Weights of a small transformer language model: attention and MLP in parallel.
MLP neurons of a small language model. Each row is named by its layer, matrix (down: output weights) and neuron, and shows model dimensions 16-111. Each number is 50 + 15 x the weight over its row's rms, rounded and kept within 0 to 99. A neuron's up and down rows have the sign that makes its largest values positive.
A block is one neuron, or neurons of one layer that tend to fire together. Before each block is what it responds to, as a language model described it from the Wikipedia text at the highest values.

Responds to: Function words after a verb or noun: infinitive to, of, not, 't, may, must, never (failing to, refused to, doesn't); also final pieces of proper names (Awad, Hahn, Kremna, HUN).
L6.down232:60 43 50 48 50 42 53 54 51 60 74 45 50 40 36 40 52 61 58 71 29 49 62 42 63 29 21 66 33 62 67 43 45 38 67 46 28 40 50 38 75 46 78 41 74 39 50 73 55 42 42 70 86 62 61 76 24 26 45 54 43 39 64 42 52 54 29 62 39 36 46 47 63 50 33 44 28 52 54 57 67 38 47 08 55 47 53 64 54 58 51 37 58 56 50 43

Responds to: Sentence-initial or clause-initial concessive and contrastive connectives, mostly despite, plus although, but, nevertheless and after, in narrative prose; also scattered word pieces inside names.
L6.down1009:43 30 52 47 38 50 72 69 40 62 46 47 42 59 35 48 67 69 46 61 71 61 40 60 41 44 48 52 58 73 66 52 63 60 40 40 56 68 48 47 50 38 49 40 48 52 60 52 61 72 41 50 72 57 36 53 34 55 71 72 60 78 44 34 58 53 35 52 50 46 69 47 29 35 38 38 50 47 45 50 64 70 46 53 82 60 51 46 26 45 68 78 57 51 34 21

Responds to: Fires on the second word piece after a short opening fragment, mostly in names (H-ered-ia, H-ir-schberg, Gl-ens), and on to, by, from after close, impacted, ranged.
L5.down367:74 73 45 42 61 39 30 53 34 42 41 42 63 70 31 66 46 53 31 62 61 46 41 48 54 49 39 65 34 44 39 37 54 55 51 58 66 54 72 34 37 43 60 42 69 56 47 63 45 57 25 38 61 99 60 54 63 30 42 18 51 35 42 46 43 57 58 54 36 38 64 67 82 38 33 33 81 36 44 45 45 44 33 46 41 70 60 81 63 42 67 67 49 54 47 36
L5.down496:59 61 59 58 45 51 54 61 57 62 36 45 43 70 51 71 63 64 56 37 49 80 64 43 26 55 43 65 81 59 40 61 50 74 30 52 60 67 50 52 67 60 65 54 82 37 33 21 41 74 48 49 37 68 62 72 38 35 53 57 43 31 47 48 39 71 51 50 32 71 89 54 52 84 62 83 37 58 54 60 19 46 25 38 42 70 24 52 42 27 49 62 41 71 72 22
L5.down569:56 57 67 53 35 37 45 45 71 65 52 41 51 46 64 60 65 18 51 46 60 51 40 52 43 36 57 60 49 54 35 65 56 40 62 62 47 62 39 65 38 32 47 58 45 44 43 34 60 55 63 67 47 61 68 42 52 29 56 28 51 26 56 31 37 66 40 52 61 43 49 33 62 39 45 53 29 51 42 57 67 56 58 50 58 47 40 53 66 32 57 59 40 65 66 37
L5.down962:65 31 56 17 26 57 63 51 55 41 48 54 36 28 43 66 49 62 41 51 33 52 31 48 27 26 48 48 46 40 51 36 55 47 52 70 23 39 44 35 46 62 56 89 51 51 60 43 38 41 48 53 51 61 20 50 21 43 47 62 50 50 37 22 45 54 46 61 58 52 65 36 61 72 62 63 92 38 49 65 48 72 75 33 43 45 27 68 55 37 58 43 46 77 48 29
L5.down1035:78 50 26 29 44 42 52 30 46 19 49 51 55 59 16 42 46 71 46 59 79 59 54 52 54 35 59 52 50 42 46 26 54 80 36 50 14 41 50 41 32 11 37 36 73 50 80 59 41 47 44 65 49 61 47 55 16 80 42 58 79 66 48 56 40 45 52 52 25 47 66 33 19 45 65 62 92 54 64 74 63 66 57 39 46 51 73 19 33 60 69 47 61 66 55 66
L5.down1130:64 43 52 86 09 51 59 55 64 40 50 35 55 60 66 60 56 55 26 35 64 48 61 57 49 40 67 69 43 48 65 24 65 77 42 48 54 72 48 60 21 28 54 20 49 38 58 50 49 60 66 63 54 30 69 39 65 47 71 41 80 47 51 77 51 81 73 27 64 39 27 48 44 33 56 51 61 42 38 59 54 60 62 54 54 30 38 44 52 44 30 61 56 42 38 49
L5.down1137:54 54 51 58 49 75 36 53 60 36 53 45 71 41 65 49 39 68 66 63 97 31 43 67 45 55 63 33 37 58 37 43 27 41 42 56 54 36 75 60 35 43 58 50 63 76 55 40 48 42 31 34 41 31 44 64 49 56 41 55 50 23 44 44 80 37 77 29 58 44 50 77 68 40 52 33 47 57 17 47 47 76 42 52 29 61 40 43 56 69 59 42 75 35 32 35
L5.down1276:38 45 55 55 60 45 54 25 38 78 37 55 42 41 49 26 66 46 82 61 27 37 33 63 55 45 56 54 52 48 51 46 22 80 48 47 48 64 56 39 57 56 50 53 46 20 63 58 56 45 76 17 54 72 64 42 51 53 80 37 38 47 16 35 53 47 70 33 49 44 52 49 83 55 53 43 45 49 25 46 65 25 36 50 25 58 44 39 60 30 65 64 39 46 64 33

Responds to: Military ranks, official titles and appointment verbs that lead into a person's name or post, such as Lieutenant Colonel, Lt., President, promoted to.
L13.down361:55 74 65 87 38 41 44 59 79 25 53 65 61 59 55 47 50 48 44 27 51 56 74 41 59 53 41 60 54 35 49 62 44 62 70 43 48 64 39 28 58 42 52 40 62 54 59 65 48 31 49 40 40 51 43 42 13 33 73 34 45 26 26 58 43 67 53 16 40 43 74 59 72 59 44 38 46 68 52 71 51 46 16 69 58 73 43 54 61 68 76 29 53 26 65 62
L13.down559:53 44 37 42 48 42 65 20 51 24 52 63 48 44 62 58 48 60 46 74 60 46 40 48 58 34 34 48 36 37 37 56 26 62 68 70 62 67 61 38 46 64 56 36 31 41 48 73 65 40 69 55 40 48 23 49 40 51 43 46 43 41 41 42 44 34 63 48 55 24 60 50 34 67 53 47 49 30 42 51 46 39 58 40 52 38 68 29 57 62 49 35 42 60 29 52
L13.down671:76 58 46 56 36 47 25 61 51 32 27 58 37 65 47 20 49 54 44 60 54 48 55 34 63 58 63 48 47 72 42 67 58 72 34 50 49 43 59 59 72 59 37 25 37 40 60 70 56 56 55 54 47 63 62 35 34 13 84 40 74 32 01 65 44 48 66 57 65 67 71 65 55 38 60 50 67 54 68 50 52 29 45 27 54 62 13 83 76 48 53 74 41 72 65 63
L13.down991:54 51 39 42 67 77 50 62 63 78 45 47 52 43 61 25 67 37 47 52 38 37 56 25 56 72 35 50 65 44 72 71 60 57 35 44 61 31 66 55 45 68 35 40 39 53 31 38 39 33 35 39 29 57 53 32 38 56 62 67 50 45 45 67 86 72 40 76 65 55 23 63 53 58 51 63 27 49 38 32 33 62 47 35 44 37 66 36 26 53 61 67 39 64 58 41
L13.down1026:31 04 73 41 54 46 47 52 45 72 47 69 42 46 47 44 61 74 66 37 34 61 35 41 55 41 51 63 37 55 65 42 37 45 29 52 62 60 40 54 42 61 22 18 46 27 60 45 73 51 55 92 69 59 73 43 39 47 48 42 67 58 37 29 48 16 85 41 42 35 19 40 71 22 53 49 42 39 66 46 38 33 67 61 58 40 58 59 60 73 80 44 60 41 56 54
L13.down1053:47 65 36 34 44 67 40 48 66 50 51 74 30 54 42 79 50 22 45 53 43 46 65 47 66 48 59 36 65 19 66 26 31 36 52 64 85 28 62 67 37 49 45 69 79 59 80 49 49 33 54 70 43 43 69 43 33 67 24 47 55 56 55 47 65 36 61 47 42 61 55 38 55 52 67 54 70 64 80 49 14 30 68 39 49 52 60 57 40 54 55 34 53 59 54 43
L13.down1066:55 43 21 24 27 47 45 46 58 34 45 57 54 30 34 52 36 42 37 82 26 89 44 51 45 41 50 48 36 35 03 65 29 51 57 60 52 63 41 65 36 59 48 43 21 64 62 57 55 35 69 99 46 22 44 45 48 39 49 51 57 49 66 47 59 31 60 45 35 61 50 41 37 57 60 44 41 37 47 66 77 34 45 56 77 57 72 43 60 65 45 45 63 49 43 34
L13.down1328:50 58 41 42 50 53 45 26 54 26 31 79 59 64 63 40 33 68 31 59 43 37 43 40 54 63 41 33 44 63 42 76 53 50 63 37 45 46 32 53 26 41 68 30 35 50 35 90 25 54 73 79 53 39 36 61 51 41 49 41 70 54 26 50 17 23 69 57 34 35 63 38 48 49 68 38 71 45 57 47 47 31 40 56 45 65 50 60 58 38 37 47 43 47 75 62

Responds to: Tokens in biographies right before the institution or team a person went to, such as attended college, educated at, played high school, joined.
L6.down143:51 61 59 74 58 64 49 72 86 14 65 69 37 38 52 59 53 67 36 40 45 52 38 52 76 62 60 46 81 63 43 44 54 32 45 71 50 41 76 56 40 32 46 72 31 29 45 37 51 49 25 54 51 51 54 47 49 63 51 73 60 67 68 74 45 42 52 40 50 27 40 43 60 46 62 57 36 45 43 61 48 52 70 66 45 60 22 75 66 59 52 47 61 51 60 76

Responds to: Early or middle word-pieces of transliterated non-English names, mostly Indian, Arabic and Hebrew, like acher in Kacheri, ah in Kahlon, anth in Kanthirava.
L13.down194:66 42 43 38 19 38 63 42 58 46 37 83 32 48 62 49 31 79 49 58 46 30 42 32 50 68 32 40 38 60 25 48 43 44 56 38 35 54 62 63 59 42 64 55 45 41 51 48 50 37 31 57 68 51 49 43 56 30 52 80 22 51 40 50 58 54 75 32 48 58 33 49 22 54 49 71 48 66 46 47 13 22 53 24 50 26 59 44 43 35 48 47 45 70 59 51
L13.down500:56 63 37 58 49 57 38 45 60 45 38 52 39 60 48 47 45 49 37 61 59 49 70 60 75 74 46 76 45 47 89 48 58 41 56 72 21 52 72 60 02 47 34 06 73 42 50 61 31 61 72 52 52 39 37 70 45 53 22 47 49 44 69 65 87 40 37 73 73 22 74 41 28 33 73 35 43 45 34 42 53 47 80 64 45 57 64 60 52 57 69 59 37 54 65 63
L13.down633:70 49 51 61 49 40 55 19 43 37 31 52 53 34 62 76 58 45 77 63 56 74 40 63 37 33 36 56 42 55 70 59 01 14 73 48 61 49 45 38 69 10 63 59 49 37 47 44 47 69 50 53 50 47 45 53 52 43 41 56 58 50 56 56 59 52 76 62 43 72 38 57 50 28 47 57 36 47 73 50 64 36 49 61 70 35 59 58 52 50 32 50 27 71 55 60
L13.down689:68 55 50 66 57 42 31 65 37 49 50 54 58 23 71 43 25 61 68 42 51 43 38 56 38 70 30 44 38 33 48 39 65 68 31 46 59 37 50 65 58 32 64 25 53 39 52 31 70 27 45 43 49 58 45 42 50 33 43 64 66 63 57 50 63 31 29 64 53 28 76 38 48 55 54 46 56 45 57 58 27 51 29 42 44 57 64 30 38 49 61 33 62 55 69 62
L13.down833:51 36 18 48 68 74 59 33 62 42 16 54 52 53 59 40 53 40 72 58 34 56 42 44 79 39 77 42 26 41 53 49 29 55 59 36 45 61 47 57 18 42 57 22 49 54 58 26 43 34 59 06 52 62 47 28 49 68 83 48 39 33 31 51 63 60 59 51 35 29 42 23 51 60 58 55 63 45 58 65 72 59 59 93 30 48 33 56 52 52 54 73 33 73 54 27
L13.down948:48 45 42 25 55 40 57 33 35 46 56 58 44 58 41 53 82 36 43 22 44 37 53 45 47 49 63 68 61 54 50 28 38 47 85 34 43 36 44 60 61 49 69 57 42 51 56 63 37 80 30 70 46 50 42 57 62 71 46 33 43 75 46 34 35 35 74 48 39 59 25 55 53 51 57 66 28 44 58 29 50 35 67 59 50 35 36 55 25 52 58 75 34 20 42 48
L13.down1202:50 32 14 27 49 52 49 70 49 58 44 70 51 34 52 63 47 74 44 70 42 39 55 51 50 25 63 68 40 54 51 18 44 67 33 48 58 49 43 47 63 50 53 29 56 47 29 47 33 48 35 43 52 63 33 46 45 43 29 50 66 94 54 54 30 24 53 53 63 46 40 57 63 44 53 71 39 68 69 26 50 39 46 60 56 60 41 29 63 42 42 53 49 46 40 46
L13.down1491:58 40 51 54 25 16 45 39 59 41 48 77 55 61 38 34 53 19 66 35 33 42 67 66 55 49 66 18 12 30 19 40 13 55 32 50 22 77 61 41 43 29 36 48 49 28 40 36 35 56 75 25 78 57 45 31 49 65 65 50 51 92 44 19 56 49 72 39 45 77 66 54 41 61 55 58 47 48 42 31 47 92 74 46 48 32 63 50 40 53 33 56 66 69 61 26

Responds to: Fires on infinitive "to" and modals (would, can, should, will) just before a verb, after intention words like sought, plans, attempt; rarely mid-word pieces.
L5.down20:57 25 48 45 43 70 58 53 41 26 64 39 31 38 27 30 44 73 36 36 58 50 41 76 60 51 43 54 57 51 35 58 45 51 75 55 52 29 21 49 52 59 18 36 59 50 71 74 65 53 31 62 40 51 46 54 55 14 68 45 13 09 16 51 31 49 47 69 82 68 66 27 53 76 62 31 41 22 64 34 49 36 43 50 15 72 44 47 41 48 41 70 38 63 62 38
L5.down76:63 46 51 34 56 65 49 33 51 29 33 55 51 67 27 41 51 45 67 55 62 38 54 47 22 48 67 35 50 80 20 56 38 42 86 60 58 59 50 60 54 77 46 70 56 65 65 33 73 44 53 46 33 64 48 61 40 59 67 70 14 44 44 41 37 66 50 41 62 46 53 36 51 44 42 76 46 53 44 64 57 49 28 68 68 57 38 50 50 65 59 56 75 41 42 48
L5.down565:38 77 45 57 37 50 48 61 32 00 52 77 50 50 54 83 43 49 60 43 38 55 38 20 42 60 49 39 27 82 47 72 33 43 51 47 57 70 45 51 36 55 52 48 20 46 58 56 68 80 32 73 59 36 61 51 49 14 75 42 63 44 51 46 51 46 55 52 50 24 24 52 30 45 76 65 37 34 49 57 49 38 55 07 55 42 36 72 37 26 52 49 37 39 54 52
L5.down587:70 55 51 61 26 38 65 68 37 51 56 31 60 32 48 29 50 48 60 58 42 42 47 46 37 37 22 73 56 76 27 54 41 18 69 56 40 33 41 43 50 57 43 40 41 49 69 99 65 47 56 39 54 75 62 44 38 09 83 52 45 37 37 53 40 61 43 66 57 47 46 39 65 67 67 23 38 32 38 52 58 47 40 36 32 71 42 62 51 41 59 77 61 46 68 63
L5.down1038:62 42 42 51 68 70 51 64 16 15 43 40 43 67 30 30 48 22 67 71 49 73 37 54 58 18 60 50 58 69 07 51 48 38 46 37 66 58 13 62 61 46 51 37 43 71 25 72 83 57 34 40 31 63 50 35 43 41 52 62 23 38 60 56 35 56 56 65 51 49 35 39 55 72 28 80 60 43 39 39 56 50 53 41 43 50 37 55 51 42 45 65 41 56 21 44
L5.down1065:76 76 37 45 36 65 20 79 34 52 76 43 61 46 46 54 76 29 41 75 39 86 49 32 34 26 44 36 50 42 51 94 50 58 14 48 47 74 40 53 68 42 66 24 79 67 64 44 62 41 56 62 44 66 46 66 46 53 75 66 39 61 51 59 54 51 35 64 26 55 39 37 42 72 52 59 29 52 48 63 26 27 53 32 28 29 35 62 44 59 69 48 11 64 50 39
L5.down1179:20 87 57 24 47 48 50 70 53 49 50 45 51 68 31 47 51 64 56 49 26 74 47 60 73 58 40 48 61 49 67 51 77 41 56 70 41 47 45 48 35 78 38 71 39 34 60 62 58 64 46 46 52 57 53 67 80 19 56 40 83 65 49 46 22 59 64 42 23 29 50 71 49 46 29 57 30 24 62 36 53 37 43 44 63 56 59 49 88 56 32 47 81 46 81 68
L5.down1530:45 80 27 50 44 58 60 50 70 31 86 58 68 47 23 37 40 48 57 58 45 67 70 43 62 69 31 47 70 45 61 35 54 62 50 45 70 49 60 70 43 45 56 38 26 35 23 56 42 69 27 53 53 36 44 41 45 38 39 59 45 65 17 48 13 29 53 52 60 32 51 41 38 41 37 34 86 41 55 65 40 49 50 46 55 47 56 57 66 47 31 46 75 70 59 61

Responds to: Final word pieces completing a split proper name, mostly personal or place names, as in Byr-ne, Isab-ela, Sh-am-rock, Rem-y; occasionally ordinary split words or headings.
L6.down723:37 33 57 58 52 36 36 33 34 32 53 48 34 43 15 50 69 85 66 36 54 48 30 56 73 66 48 58 53 49 54 88 62 45 50 43 32 84 53 28 42 46 55 32 47 54 69 70 53 70 38 24 14 54 58 53 37 35 78 69 58 60 31 71 45 53 55 50 56 30 63 47 44 34 45 55 40 76 47 41 47 70 64 24 37 68 59 62 38 78 41 58 80 55 47 49

Responds to: Words that introduce a following clause or infinitive: speech and thought verbs (said, claimed, assumed), plus nouns like intention, possibility, hope, and "in order".
L13.down531:80 40 62 52 64 61 42 57 47 11 51 52 28 76 35 56 66 41 50 38 50 65 61 83 42 71 61 23 19 63 33 55 71 64 31 29 68 54 67 51 55 49 51 49 50 28 36 63 29 46 18 57 54 50 58 59 50 55 57 45 52 51 34 72 55 89 54 40 36 30 33 29 53 47 47 61 38 20 74 39 50 60 41 35 58 56 82 33 47 52 67 63 45 39 41 55
L13.down594:36 83 34 51 47 62 52 36 51 34 13 53 38 47 26 40 49 63 46 62 34 53 32 37 64 70 67 42 39 51 60 55 55 29 27 27 40 50 48 44 46 44 48 49 74 52 53 52 44 67 26 82 48 71 62 66 53 59 41 51 41 30 49 44 51 57 62 42 51 40 35 66 34 39 44 44 57 41 69 44 75 68 27 60 57 54 71 51 40 70 46 36 48 45 51 49
L13.down626:72 62 51 54 53 47 32 41 76 33 40 52 73 39 55 47 56 70 41 39 15 56 41 75 83 37 59 68 46 46 57 57 18 48 58 54 39 73 51 45 40 32 35 40 53 79 23 48 53 84 38 63 56 88 65 44 64 50 51 45 43 66 52 32 24 50 69 52 57 39 39 10 59 36 48 55 82 28 38 32 45 38 30 53 26 40 46 40 55 59 59 21 29 56 53 38
L13.down1237:56 52 38 29 47 29 37 54 71 38 58 53 46 66 52 64 37 36 54 40 57 27 75 87 61 65 61 53 61 51 38 53 62 48 70 51 36 75 52 62 50 60 21 63 46 39 46 64 50 40 39 52 43 49 56 59 37 57 55 25 57 45 61 71 45 62 84 46 66 49 44 52 55 81 59 65 50 73 69 41 43 46 46 67 26 63 54 57 59 53 46 54 57 33 60 45
L13.down1270:17 48 51 57 49 61 36 65 53 65 74 64 66 19 45 49 46 56 51 30 56 32 99 59 56 55 47 39 45 89 52 69 24 46 49 14 36 44 58 42 27 28 46 42 49 55 46 46 30 55 49 36 48 38 52 51 31 60 42 33 51 20 29 45 46 42 54 75 50 38 66 53 21 39 56 59 55 71 57 36 36 44 62 45 49 61 61 44 29 32 61 68 53 73 59 47
L13.down1365:44 80 55 66 51 77 37 57 44 45 24 62 49 61 33 64 19 50 59 62 57 48 38 35 39 54 59 40 51 60 43 51 46 52 33 47 58 61 39 53 36 46 76 49 40 50 60 33 51 33 60 49 66 21 69 43 59 17 34 65 55 58 48 38 46 45 46 40 61 44 29 63 59 49 36 12 69 41 67 61 54 65 63 47 60 50 51 21 52 64 54 42 45 54 53 31
L13.down1514:50 24 57 60 52 58 49 60 34 40 71 73 51 40 37 41 72 42 49 49 40 78 59 18 62 30 77 47 64 73 44 36 47 84 55 38 66 56 34 63 33 51 33 44 63 36 43 59 56 48 59 34 61 56 49 29 51 55 34 46 36 35 50 50 60 39 51 49 37 38 48 55 46 25 67 96 67 53 20 73 59 49 39 71 57 69 35 59 46 51 54 74 55 69 43 55
L13.down1532:44 60 49 53 61 71 43 56 37 29 45 67 59 59 53 50 22 53 67 49 53 72 63 62 73 49 46 41 41 60 36 49 46 55 49 24 58 18 54 44 38 55 58 16 37 53 47 42 40 40 35 25 50 66 34 60 74 16 31 74 35 56 32 50 56 40 27 49 29 42 57 54 36 34 46 09 26 30 39 48 57 68 36 29 47 59 40 42 41 38 48 46 40 59 34 23

Responds to: Second word piece right after a word's opening capital letter or two, mostly names in lists and tables, as R-ik-er, R-ama, J-ia, Sh-ik-ai.
L5.down301:68 56 53 67 41 54 36 59 70 48 63 75 55 49 16 55 46 54 64 50 49 64 28 46 59 63 62 53 75 63 37 28 50 53 56 55 20 43 37 74 42 43 38 46 29 22 60 48 25 62 52 56 20 75 31 31 56 48 60 86 49 45 52 27 66 70 35 49 56 68 34 43 50 83 31 64 73 30 60 70 43 59 42 66 62 50 64 41 23 35 61 75 42 33 61 37
L5.down389:48 45 31 36 42 47 56 56 80 50 53 50 45 43 38 31 49 51 67 50 49 36 71 65 81 40 68 59 27 43 40 27 13 44 39 61 51 90 50 66 48 39 42 41 28 32 40 55 47 42 54 38 34 61 61 21 56 81 52 46 50 42 69 50 38 45 51 51 53 45 53 22 98 53 37 63 35 86 50 48 31 45 56 77 58 38 40 73 74 35 42 57 69 52 55 74
L5.down395:60 38 17 47 24 39 65 38 60 33 46 51 34 35 59 48 35 75 60 37 52 48 77 23 55 66 72 50 41 67 60 29 45 67 37 62 13 42 45 84 60 50 56 64 53 32 63 37 59 49 42 45 53 37 23 59 50 40 87 49 69 59 48 52 36 37 25 60 63 54 42 70 29 39 37 54 84 62 22 63 67 40 51 46 44 33 50 65 76 41 30 63 64 38 68 58
L5.down572:33 74 44 45 43 35 48 68 70 22 51 60 47 21 43 59 64 80 21 40 20 58 56 57 69 75 63 37 51 39 58 43 44 48 56 26 29 54 59 54 11 63 64 53 52 44 28 35 53 51 30 58 42 51 44 48 62 63 19 36 39 68 48 69 69 56 69 40 29 28 73 39 43 49 56 53 64 27 46 67 70 78 72 49 50 41 63 63 42 53 69 40 54 24 42 63
L5.down785:40 45 59 46 58 61 43 59 87 51 46 59 21 27 47 46 69 44 67 49 65 43 66 16 56 67 45 43 45 46 61 57 25 10 74 73 29 46 36 43 34 52 52 28 56 49 62 70 62 71 29 23 33 38 60 25 64 57 78 50 46 57 66 66 60 60 32 23 47 47 42 39 53 63 59 56 44 42 71 64 40 61 58 61 36 50 37 40 00 47 65 72 17 70 43 47
L5.down967:40 64 37 65 62 66 51 64 59 62 78 63 78 35 67 60 44 59 37 52 45 76 49 47 74 55 42 68 30 63 43 50 73 22 69 60 49 43 58 51 58 29 17 51 53 51 47 37 64 23 62 45 53 40 60 58 62 64 47 52 26 56 66 54 53 55 40 38 42 56 55 35 34 32 54 30 42 24 52 36 38 49 63 46 52 30 07 23 50 59 63 43 66 47 70 27
L5.down1372:78 54 50 54 82 56 70 75 17 44 33 70 27 31 52 31 43 54 17 68 64 50 36 53 43 44 55 47 48 47 36 68 67 72 44 55 27 47 64 34 60 28 53 57 63 50 27 37 51 44 55 38 66 86 56 71 56 21 51 38 51 44 49 25 38 45 57 58 55 39 35 47 47 49 65 45 60 43 58 57 52 65 42 49 34 36 23 57 39 52 34 54 67 57 58 54
L5.down1454:73 55 09 34 46 44 48 54 91 12 45 47 61 54 42 75 54 54 68 47 56 43 64 66 44 69 51 58 33 39 71 36 57 48 33 46 52 45 54 51 38 61 51 65 44 67 79 54 53 37 26 36 45 35 37 48 53 55 63 47 59 82 52 54 55 44 34 47 49 57 40 54 33 66 26 49 38 43 63 58 31 77 73 24 65 64 38 39 43 48 81 42 25 33 39 50

Responds to: Verbs, prepositions or possessive 's right after a person's name or pronoun in Wikipedia biographies, leading to a school, club or event (attended, graduated from, took part in, competed in, High School).
L5.down52:62 56 52 55 58 47 24 69 62 60 38 51 37 36 33 52 67 31 77 49 46 59 67 28 69 41 39 82 57 38 41 54 47 46 53 64 38 55 46 45 29 39 94 82 47 43 53 47 33 44 69 54 49 56 54 36 55 36 28 58 44 33 48 41 33 67 37 53 92 75 53 57 45 46 14 46 36 57 36 50 37 69 68 62 21 38 25 31 28 59 45 78 51 55 40 34
L5.down186:60 60 75 43 67 46 56 79 46 53 67 55 43 45 58 16 64 59 47 45 25 45 44 54 53 50 69 58 43 52 54 52 74 38 61 80 41 52 44 45 35 50 41 28 52 38 27 61 62 43 42 67 64 69 71 47 50 46 41 54 38 81 38 48 45 52 49 46 53 34 56 34 61 44 78 52 66 34 32 64 40 47 60 55 59 41 30 37 74 32 77 62 57 52 51 34
L5.down276:52 59 63 58 46 26 37 55 53 52 18 67 59 45 50 50 45 23 48 64 63 59 61 51 22 42 45 49 64 30 48 59 44 48 54 42 52 39 44 39 59 46 74 43 53 68 27 32 48 45 42 57 40 44 35 50 48 40 66 43 50 81 50 22 55 64 33 47 73 50 49 50 52 42 60 42 44 51 42 51 36 46 37 53 59 49 67 55 54 64 28 32 84 56 76 41
L5.down553:62 44 55 45 46 54 54 42 64 48 45 42 58 28 43 30 45 54 53 55 56 36 23 25 43 39 43 53 67 46 70 57 74 43 43 45 73 26 41 49 65 45 46 41 39 51 26 39 37 56 45 47 48 44 51 47 58 59 55 53 35 64 32 37 56 50 38 48 63 52 75 52 73 49 43 35 42 32 57 72 40 61 54 66 49 52 55 67 40 19 31 65 60 42 62 51
L5.down761:42 41 41 09 56 52 35 43 61 44 47 25 61 44 52 53 70 65 55 62 40 58 78 69 32 63 40 61 71 57 35 59 38 38 62 75 52 46 43 37 52 40 78 51 50 58 36 35 62 37 44 42 51 64 57 63 56 31 45 62 43 49 43 54 54 73 48 69 54 18 61 33 69 45 42 35 44 39 05 46 54 45 28 65 32 57 52 52 37 61 38 54 78 71 67 32
L5.down839:56 61 54 52 51 34 20 75 65 37 32 73 33 54 40 47 63 09 65 67 45 48 43 62 33 28 30 59 42 49 77 54 49 43 42 59 75 47 56 62 74 38 35 65 64 47 42 51 33 42 48 90 46 48 63 29 58 43 33 59 30 44 34 44 79 45 33 31 38 42 32 36 54 48 52 53 58 34 58 67 67 47 34 77 53 56 49 70 23 47 55 74 33 47 60 46
L5.down957:47 59 45 40 50 56 49 61 15 30 28 57 48 77 61 59 36 49 17 57 39 49 57 66 54 34 35 46 33 21 59 46 58 31 62 52 46 67 26 51 50 29 63 53 53 56 52 36 55 64 62 54 53 54 40 25 51 25 37 47 59 64 21 43 46 44 59 46 40 62 62 35 59 66 58 51 34 45 44 32 38 59 54 46 51 41 79 39 89 57 55 47 24 51 43 37
L5.down1193:55 62 37 73 48 36 50 67 45 68 69 55 33 57 69 00 56 50 52 54 52 44 45 34 19 51 72 59 42 26 50 62 53 42 37 55 77 49 62 46 55 58 35 45 42 46 41 45 47 64 35 54 29 52 30 58 57 58 51 53 21 61 36 40 47 57 30 59 36 49 64 40 58 26 72 40 62 42 02 38 59 54 65 54 58 47 65 56 67 66 55 67 62 81 75 47